Part of a small language model's weights.
Architecture: LayerNorm before each block, learned positions, no biases in attention or MLP, tied embeddings, normalized queries and keys.
Training: a variant of Adam for these matrices, 358M tokens, 10926 steps.
MLP neurons of a small language model. Each row is named by its layer, matrix (up: input weights; down: output weights) and neuron, and shows model dimensions 144-239. Each number is 128 + 32 x the weight over its row's rms, rounded and kept within 0 to 255. Numbers have three digits each.
After each neuron's rows, "fires on" lists the tokens most often at its 100 highest values on Wikipedia text that the model never trained on; "fires after" lists the tokens most often just before its 100 highest values on Wikipedia text that the model never trained on.

L8.up1297:077155139088064118137114174150165153081116138113118117129113097167104125102152165159152145136112124125119131155079143148130143115096080099116117106148198179111149062129164088169118111159135161114099143101163164124117088126096140155108145082146060129130143146092164195045132126086041102143
L8.down1297:156122117123193117146137173133112121141109130130124164109123121160122154088116087092067101108140148101141128088096134175213159156145078080140104150142148154176120099147065099151083123083186115105079114120067182140112162151159175086137131162085184130160126164135119087161114126109120113112
fires on: "and ", "A ", "R", "O", ") ", "on"
fires after: "S", "K", "O", "U", "A", "in"

L13.up240:112126125134162153136096133109141137129180171188121102079125131075157092097124150094210094118166118106053193118120113065166173121119129129126153141122121086151095102154130063173074117097098110110125154134151151146131097121117140142111120097123166128144140161125124178115071088132114132122
L13.down240:104146045167105144128085111135083112130065112116133078133158145116192114134137127107116199092095206140091130148134152129124129089095114158137080100063152154158178085135082085123153095120139151162129204160103078097068117134081129086121141140102211115116123106146151157092150083126122121111
fires on: "| ", "200", "202", "199"
fires after: "\n", "| ", "April ", "(", "–", "- "

L8.up603:179088175122112124077149070159124140088171101097089167200159147087144109091154126176138131098134121088124135143122109135072117138111147159160179139113093130120155098155050163122093105081083159190144173102105115149163084255106065116139146136192092140074111161131107111183172136162182108124
L8.down603:105185099094224132140128154069126164178114192097161062121100085159117133123133097072060137093184147106116122103134088142208163107122165112068159178117111106135167108139179129142111104045138066104119132140105123093148184192120159067146083125116169104150156071141079111106157098164134134162
fires on: "F", " ", "or ", "no ", "N", "not "
fires after: "| ", ", ", "(", ": ", "- ", "was "

L8.up1477:180114124110164128176106200134149164139173120117094114180109117127169155124090138105162104121140095114155119057111147128114168147103092100097120147186154128168154084116125127145128097120186140137119130092140175129119075148107127140130188103075176127121117172098123179117131121119124144129
L8.down1477:142160088133151194144175158087110185107151120134063126174092082097145086149116112064160087088133118098090093175150126138172159137130181072123102129105209124101161169155111168116166117150104080178095104109130121167180126123114193155152134106123114125145138100077124113081128138130143150144
fires on: "| ", "\n", ", ", "re"
fires after: "===", "==", "place ", "\n", "\n\n", "hold "

L12.up829:105127123079146067203091194076056165108119158065135130126088135140129133157140115176091157109140115150096111149124142132139092184194099091148150116148168149173141131223093086099111120131108203126122129134044164139202107122146119124051143146117133135128112121133124163116090133119140146062
L12.down829:148159125123107144106084141153164105067118114127122121073104078194224112106119170110054152118179128085119153080146124129149084146099156119134107126142097154123115150181071103134140134079139145115103124111073158084168083131127134133105114084083131150141138116146117101123131073080072160161
fires on: "an", "ann", "ax", "all", "af", "ed"
fires after: "me", "t", "ch", "s", "sh"

L13.up453:138110097086144154150150102131151145156149099173088168120065042135150149126152128098126162124136089173090121179047162085089154121090094117154091144043155119132094156145082144129110087134132225073143163103107116191106081166203175200146161129176133131178152143113120155179102167144171128107
L13.down453:070157104157173135110132071145121200146128127113106093083121116133154154183111154150105112085103092109152161112101150138192143132143106103088135120091220126114151135149089167137173199145149108157146079104141125112139101112152153110073133103157187109144133117136062146063129151168144134148
fires on: "9", "0", "9 ", "8 ", "6"
fires after: "200", "201", "197", "195", "199", "Par"

L8.up1186:123124097122147149165171141118115171160128116196066083161096114187135115129121066114158124138128132098123132095143127133095109077064112128109119159078156164185115116145141112094107095131151104131126148133135104146185181171083153123079141077081141149167083173114138166118110214110178082092
L8.down1186:166120167118110137119100121079161081158117125084144149123201082088133121093121133122099188112192103054095114186122139170151134138190132145147113078114086106158121144153103129129100103160143183147106094130146160124122128124132122145142095155143090094087146104128147077126136064122135110145
fires on: "\n"
fires after: "==", "==="

L12.up24:127137091095115093118145130122128126120087178128068104114048089104160204116150184112193176116176124146176133146101127091174120142142131143105124199104091144143152142128083225116148111105144144105062226153167128139118146117145107179101143085137096146136100116157120140137110138124144114119
L12.down24:073154120151190087131135121129086100118081037152131193136160128088127164190108176102093086127068100121124075124142142117108130095182148116096139079135161132071108139120169178098151182109130139136168129086089137184126124104113151111131111150099123120121140092167091149069165142082085071163
fires on: "8", "0", "2", "2 ", "3 ", "3"
fires after: "202", "201", "200", "199", "O", "197"

L12.up1017:159140099136121122150178147148066152102110130170143151103106164074102105127162133178121109125153142140089178153061118210109180172128129139218161112142145090166126143138117147050124128121124108142109147122073158118150105172153076083138124132152025122148110116078095156200134153135166096134
L12.down1017:108108114099099103115096136134098159156143044182143127090158142107135132100106115087081132081157171137139103112166102124152159113139107066106081058160129182175166065078107207133117158116176151141150147116144180158103166083134130149148122133094208170136166150092136067088117199163116121109
fires on: " ", "only ", "-", "+ ", "#", "s"
fires after: "| ", "(", ", ", "78"

L12.up30:153139152117157103194116110161150167106134088100143096157088090145206154175143130129148164160161108112087148153134092096155127149098081108157110166112214131196135148203119128065100072141135141080092107093088157129161147171108096162122125112153165116108087137152157124139114153098096110087
L12.down30:159113127111182113118119100133124100074165106176110118040095169120094064118084199120117172085121100092134134084087179126081175089100094160117147120184158154121172112113108145118113172140222191081137125147104120149100079149144148128074131131170124094143177106098081213092163127157077150157
fires on: "ann", "an", "et", "unn", "ant"
fires after: "f", "me", "ch", "de", "long", "e"

L8.up84:135185162114113060170166177129149114162201105131075107126141149113140101149127150090136104126137170132202116064072130167100188124128142141138158131172107143135143063166059161121111066117165104126131171082118104181181108113163077200073134108103150080064092122131105135167126151119146143091
L8.down84:098095151156062112135056086044197184114109128131133068140103130158106102164146147107119138121155084159130170167167101114145086145147168120065181139071157143125093152101057146150157151193092157199110124141138144112158117181112166167121112129180135097106130173121128109143144165116161150113
fires on: "| ", "- ", ", "
fires after: "\n", "\n\n"

L8.up758:115179148053129118072128118154143166134104120106079164140144138157124137109152162136124207163118167138108081081057151080051119159147102138166099179098159178088120142129087185141125142178128164127111133143150171146127055117102133131072108096106039118138115121115111202086160176073078126124
L8.down758:106157150114172111161127149103114109139116071154144108058068123140164132116120104116102088128186191080155151182098160149144123131154134095122151080160118132183140116126047105200094121098148107174105132113136129089138141143170145105166160147104181150126141137104091116107087128137107104136
fires on: "K", "A ", "I", "M ", "o ", "U"
fires after: "S", "A", "U", "H", "K"

L8.up1096:121078130121177118147133180124118115093088138152116128137127115141117212111132133090153199087189081127149104085173085162168184130169107115126092106135187205131140099190182097133133132136190127113129077118128100117136064133115177093150104140170082127145123162040146145098067120169123125114
L8.down1096:168135120092179174208124140086133122153139099099135087148133121127043154163184162114111092135151075122191088092079096130123149158117141091155096150150148100127169079078101151128142098120119126133096130163112114163117107116092166074146111090102106076182190114166122126122058105151091034138
fires on: "| ", "|", "; ", "3 "
fires after: "0 ", " ", "0", "+"

L8.up754:154165089133091107181153123148167136159158161119095118136104142106087098129194124094141135126136077095152117124146158166105183183079110114176113091106141153117093064155092155115124091161110117153159171064099065127159122155095123175119113047127129136148150128059140191082113176164135042140
L8.down754:060137064128213200142101125137109166114102117168123109112092151124132128116103126114097143117154102153100084078124079112110180138129136134080184176179080139136089150162129175152107062160162135070072097133182096106092150019102128060110189094107137169140095103190128150178090165110132144128
fires on: "\n\n", "\n", "No", "| "
fires after: "===", "==", "| "

L8.up974:134123146137207127133173109148150125165117202104074090137073155135147116150179143105183139153209106072167059090108133164111116186144144157175102153093147119194124108132127137136095077105110082131195180083047119074080125141144092106126152062151136120141125154095114175070136146142103099116
L8.down974:078119119116143162104122119100172110138166076172112114129144069141183112096092121129106132146151118143054160089130138088183158163132158119049132154196134143124107104139120220121162104139140177126096085163187130083185142086126162142100163061189092162136206119180101099176162119129134107123
fires on: "\n\n", "\n", ", "
fires after: "==", "===", "er", ")"

L8.up243:126121148125123106165154139154118132188176147160121156183127153148136084121170212140164142104144131134119114060083139140104114115089088097107118123134156153114141093144142187106114117146176154130137142096112175151137127175093088159130118151100094070097110171097096149118125151100140102116
L8.down243:097074105150081158170105051052155200103182107133090108188140175105082091185136084123144120073150152141149144182143144108089116154098194095087165109113166127146122116121118158126141141140094101214157114119143150165148090139127160164157125107151157094114190137112132116150163122096120107137
fires on: "| ", ", "
fires after: "\n\n", "\n", ". ", "; ", " ", "Party "

L8.up372:134137111106146104176117132099206148093161123126094084189096097157087207182142127093170126152197060125153097135142126168135159187065118154081108114146126125185126071155098135110124106124188136113144109090109123081121126149131111129112120085150156108158070142114171159086074181104162117052
L8.down372:121153053147136194164151104069137121129197103148100108142107153093138201113093175070117127111098166137130077127137139107106137139098134126137173155152100083145155141192104201135128098124145131125137117125134109105134101047104082110180178088155158133146119114189115175211081148151116154104
fires on: "\n", "\n\n"
fires after: "===", "=="

L8.up648:175157106167123091169124115087131144133129163122085137115095136099141151102113169107170131106110179120163082080077155117145147139111151113150143109149152110115120088135104177159118092123129149150120120104110118155121117136102119102133124067111117105102135122127110176108162110128157114115
L8.down648:123107195128122184145092164081169164115115101147154118134120121123097151182137139120106114126143115119098200169175166089091172148110179125122150137101146131096109114108099131134182171145124124156104124092116126121132075118144166175123086127110108130123128180143136099084152134117155118137
fires on: "| ", "he ", "=", "==", "is "
fires after: "\n\n", "\n", ", ", "\" ", ") "

L12.up458:131060189151109053103143114152084087134172129134185135136134072182124152131150131113096171159201118101078094013162128122118114134073063158217180111172111110117177151131121170134121058169084096166151125108098173147164112146156130169064161183135104174153129166088113117133126207132120073154
L12.down458:121159041140170134164155140104112129155141090170136141146066146183108116102117112128112141108062130124203100124123153168118174090110124104156137198105192104137168092128134063118102154100207195217167097163119097208078136131148103089155123132141148122088119074170135089176118090154144134102
fires on: "il", "ann", "ol", "d", "on"
fires after: "ph", "ch", "Ch", "sch", "de", "wi"

L12.up1405:098114104060128092093071121082133183128119136136097139108092171087154128162175123108197152142107136146103081128072126165172136140159125136084079120126183142138130056132090183146067126125164139128143158123147151160114047137085111162138136171148151160107086172087126164106206129091169130094
L12.down1405:180118176102125113142134124142121080155124144158155127120142134150121184135146147121116152155138108110126141102174111097108114124149131104153120137054116137142160148096131128137131121113117148117076153108135153111116115128137130119119101132149113134107146139138112142047160122121074167171
fires on: "| ", "\n", "in ", "to "
fires after: "\n", "States ", "|", "18 ", "6 ", "2 "

L8.up1324:175098091129138126150137100148175115107135159117137073173037144127154135110172129130153132164109111122110153191129151131130072149072081144188176150113122121146109116164122162072145129112136161120140153047202141174132137151153152130105121151125127120140089142143176128107101128162126130123
L8.down1324:118128183154121105097112158106087041128060109117182153105136129142126099139124121123114121143190117100155174085077138112141169090156126160135077092131087102131137161135170158152079125171083150156107137202138121114112129125140114134102131076128122113110157106135129137099155126107125177145
fires on: "| ", "as ", "\n", "  ", "ive ", "No "
fires after: "\n", "such ", "\n    "

L12.up1314:134115060115138054132170145139097105175163100127144097126103120151102123174144176092114188174142130114112130108116131088103080120099073104155115073155102195147120132130109152101132055136137122135103121094067200161130182112173148132150077128166097162141114133126133139117145171120148135102
L12.down1314:121143035128136134125074120117148108194131082168130127136145144119146114149120116137121139116110151173148144111163095132098117167134105096142116124145167107127091177113092077149155186122134100111142124166121110119137111117141119138097178127137195097139069120178203054142104155108123138083
fires on: "in", "ann", "em", "am", "al", "all"
fires after: "c", "D", "t", "m", "p", "at"

L8.up1028:098130071104171121125090177101159113088132120194140114096136109165134154144173181138126140126187073118153121125111084122190143136168148125124092115130133142089122128176123125152177077143112161161080168124115150154174127147122101139125064117090104138146144196078091125149086130152174075128
L8.down1028:107113121110054178150136162136083166136140120120168143052080111036131142113137129073091195118129140098142130100156117118076201146122150098156108167109138158128236129075171093156135150119050118120139150144157099133100085188095151118148132161142126113103119073136068136104193115077115128124
fires on: "| ", "+ "
fires after: "| ", " ", "1 ", "3 ", "0 ", "2 "